{
  "num_hidden_layers": 11,
  "hidden_size": 256,
  "num_attention_heads": 2,
  "num_key_value_heads": 2,
  "head_dim": 128,
  "intermediate_size": 1024,
  "vocab_size": 4096,
  "hidden_act": "relu",
  "norm": "layernorm",
  "norm_place": "pre",
  "norm_eps": 1e-05,
  "positions": "learned",
  "qk_norm": false,
  "attn_scale": 0.0884,
  "bias": "all",
  "tie_word_embeddings": true,
  "parallel_block": false,
  "init": "normal",
  "init_std_qkv": 0.0225,
  "init_std_o": 0.00481,
  "init_std_up": 0.0225,
  "init_std_down": 0.00481,
  "optimizer": "muon_variant",
  "learning_rate": 0.0052,
  "lr_mult_qkv": 0.7,
  "lr_mult_down": 0.7,
  "beta1": 0.9,
  "lr_head": 0.00381,
  "warmup_steps": 200,
  "schedule": "wsd",
  "decay_fraction": 0.697,
  "decay_shape": "linear",
  "final_lr_fraction": 0.0,
  "batch_tokens": 16384,
  "max_seq_len": 1024,
  "doc_mask": false,
  "train_tokens": 181400000,
  "max_steps": 11072,
  "dataset": "wikipedia_en"
}
MLP neurons of a small language model. Each row is named by its layer, matrix (up: input weights) and neuron, and shows model dimensions 0-95. Each number is 128 + 32 x the weight over its row's rms, rounded and kept within 0 to 255. Numbers have three digits each.
After each neuron's rows, "fires in" lists the words (lower case) most often at its 100 highest values on Wikipedia text that the model never trained on.

L7.up865:089135083131092115177125147152136078143140139163109132207117108203107077145146169137130120089100145102141127115093122098164110136124112151099135103057184175157136084182154081139106124168109130123146139169140176123136125169117094106124152110188074102137106145099072092160157131109141149147
fires in: "to", "not", "t"

L3.up743:134060045149135128147114128163118152130149135141108179148112133121084082125187108180114142140147165143100074160146139110125161166178089158127127141090127126152158172152152084113141141119152109123152073126174123162096212111118080120137107052155192202079101150141088111182113135182134083122
fires in: "there", "website", "therefore", "density"

L7.up997:084172119105184152146150163179150126126073114122062113107097110137143118143084179167161132151083095116111133134139101115120163068168098099165119122164102072176185114113141122151083161186148153104178148117082145055120116149156151156123116062143129139190163131061048143114194094120142091143
fires in: "it", "documentary", "that", "song"

L3.up884:183145118148164175140124133188079112158178065069149107115170155135111130076127102122152166180091171147162151144138126052096187102086119104149189131058095082134121094152135068125129091096068111156192157118063094109173165125080123114141139166100145124145141134135153147067147139172095164182
fires in: "well", "career", "there", "she", "international", "therefore"

L3.up955:154172137088095139105107135115147122105169155110084107134109181143116152095119193132203098129154177111140106099143107141183102192109129124113124101118119161157118122121079127160105115149119107161168109107124113152145157158130175123169142101130123177159145122104150141134048146123153121110
fires in: "as", "called"

L4.up122:150131089158182139147172146079150217107101105124137117146107141183153150159113114073142060104047127118098144120106120137168114156100098113128051112171146162101106138163093141151146149136131154161073172118153105131133136113129136099103117100134113151142105119167176031104100119169148124109
fires in: "february", "march", "april", "may", "july", "november"

L3.up483:154124135090111160105160147111141150113177132172115157107169159188123146146079121139151068165095152110101083208176132166139114067113160093168133140128056145159158136150071108118131144068135105140116121162130143153137145132173116165179148099155168150130066134136128097066093163063141175128
fires in: "september", "august", "april", "july", "december", "october"

L3.up906:114154119170098162153115126123139134101124121095138107147153172186125120128164108088174151139143132103086125084085148117192103097096128096156145081120125164108130103094068132140137138126100163111114154208146099056178184139104077170146140115211142160149169136174076129103168158173119108123
fires in: "was", "began", "started", "label", "announced", "received"

L7.up427:124154086172150135160118122165143144112131085151099131122114122223126104134105191100162176122134149163148137043120153131188087106126136116179158115133171145086101122140152128164143078121144132133098104127100115164131115081128254132083142109084159130139152120172152171188134154119104115136
fires in: "was", "university", "s", "government", "army"

L4.up911:134123086098140102120098162130124107090116135121099064149098123127090114109086109158126136071131209133160162114127069133145084140130097122155173084155168135142176154160134117104116169135040099098146096089143166106130157127136164074180138065179152146133087109121151144076151092111070119107
fires in: "august", "october", "december", "july", "italy"

L8.up130:146190144103158114098120149203124104110126113097159124139161124139117094084132133083130119106169116096129153150092138132158112111114108086092155186148129153069137095192142092078141064112101159122141164098190124183135204106136155115144114099172109139143152124126098141147172158145160149140
fires in: "that", "in", "to", "what", "which"

L3.up554:123163147136144147122130121151154108154067122146128157131158115173120156121046083164091184110117139202161131096070120136088155155111114156155137077111158127077048179069156144140074171077096088169129151237115096081103155182114129128158152131118141145126142159123145207154053112143130146140
fires in: "university", "career", "faculty", "college", "end", "facilities"

L3.up473:184154089117155112184103094148098073123158068101177174120131133096149104115132074138098122157151107126159055120116101155051129070112100117168100155099073187112124114107136092138071076077078105113156085078092112113110100134166169115128112101155107115162126181108071124180099125162154104168
fires in: "she", "sheffield"

L3.up740:101075091142179127146122114134150089112140092121108135157096152117201175114109167151136151128144152138087117139117106064140095100073095131044104142107145198130164156164155198116126106147160128120139135131124158168122151087076104187137103142141115188166160073133078158143144145139150121184
fires in: "you", "i", "it", "me", "mehmandarova"

L3.up482:143134165130114078148127163098152113094132167120147167150076141153113165070124124156118163155110116103098092159092106081139146074142114076151131074110078139150175138143000150147149168076112147133132085140081134148088148175100108149160144103068129120158092175143112169140175142118158070147
fires in: "such", "chairman", "secretary", "president", "known", "general"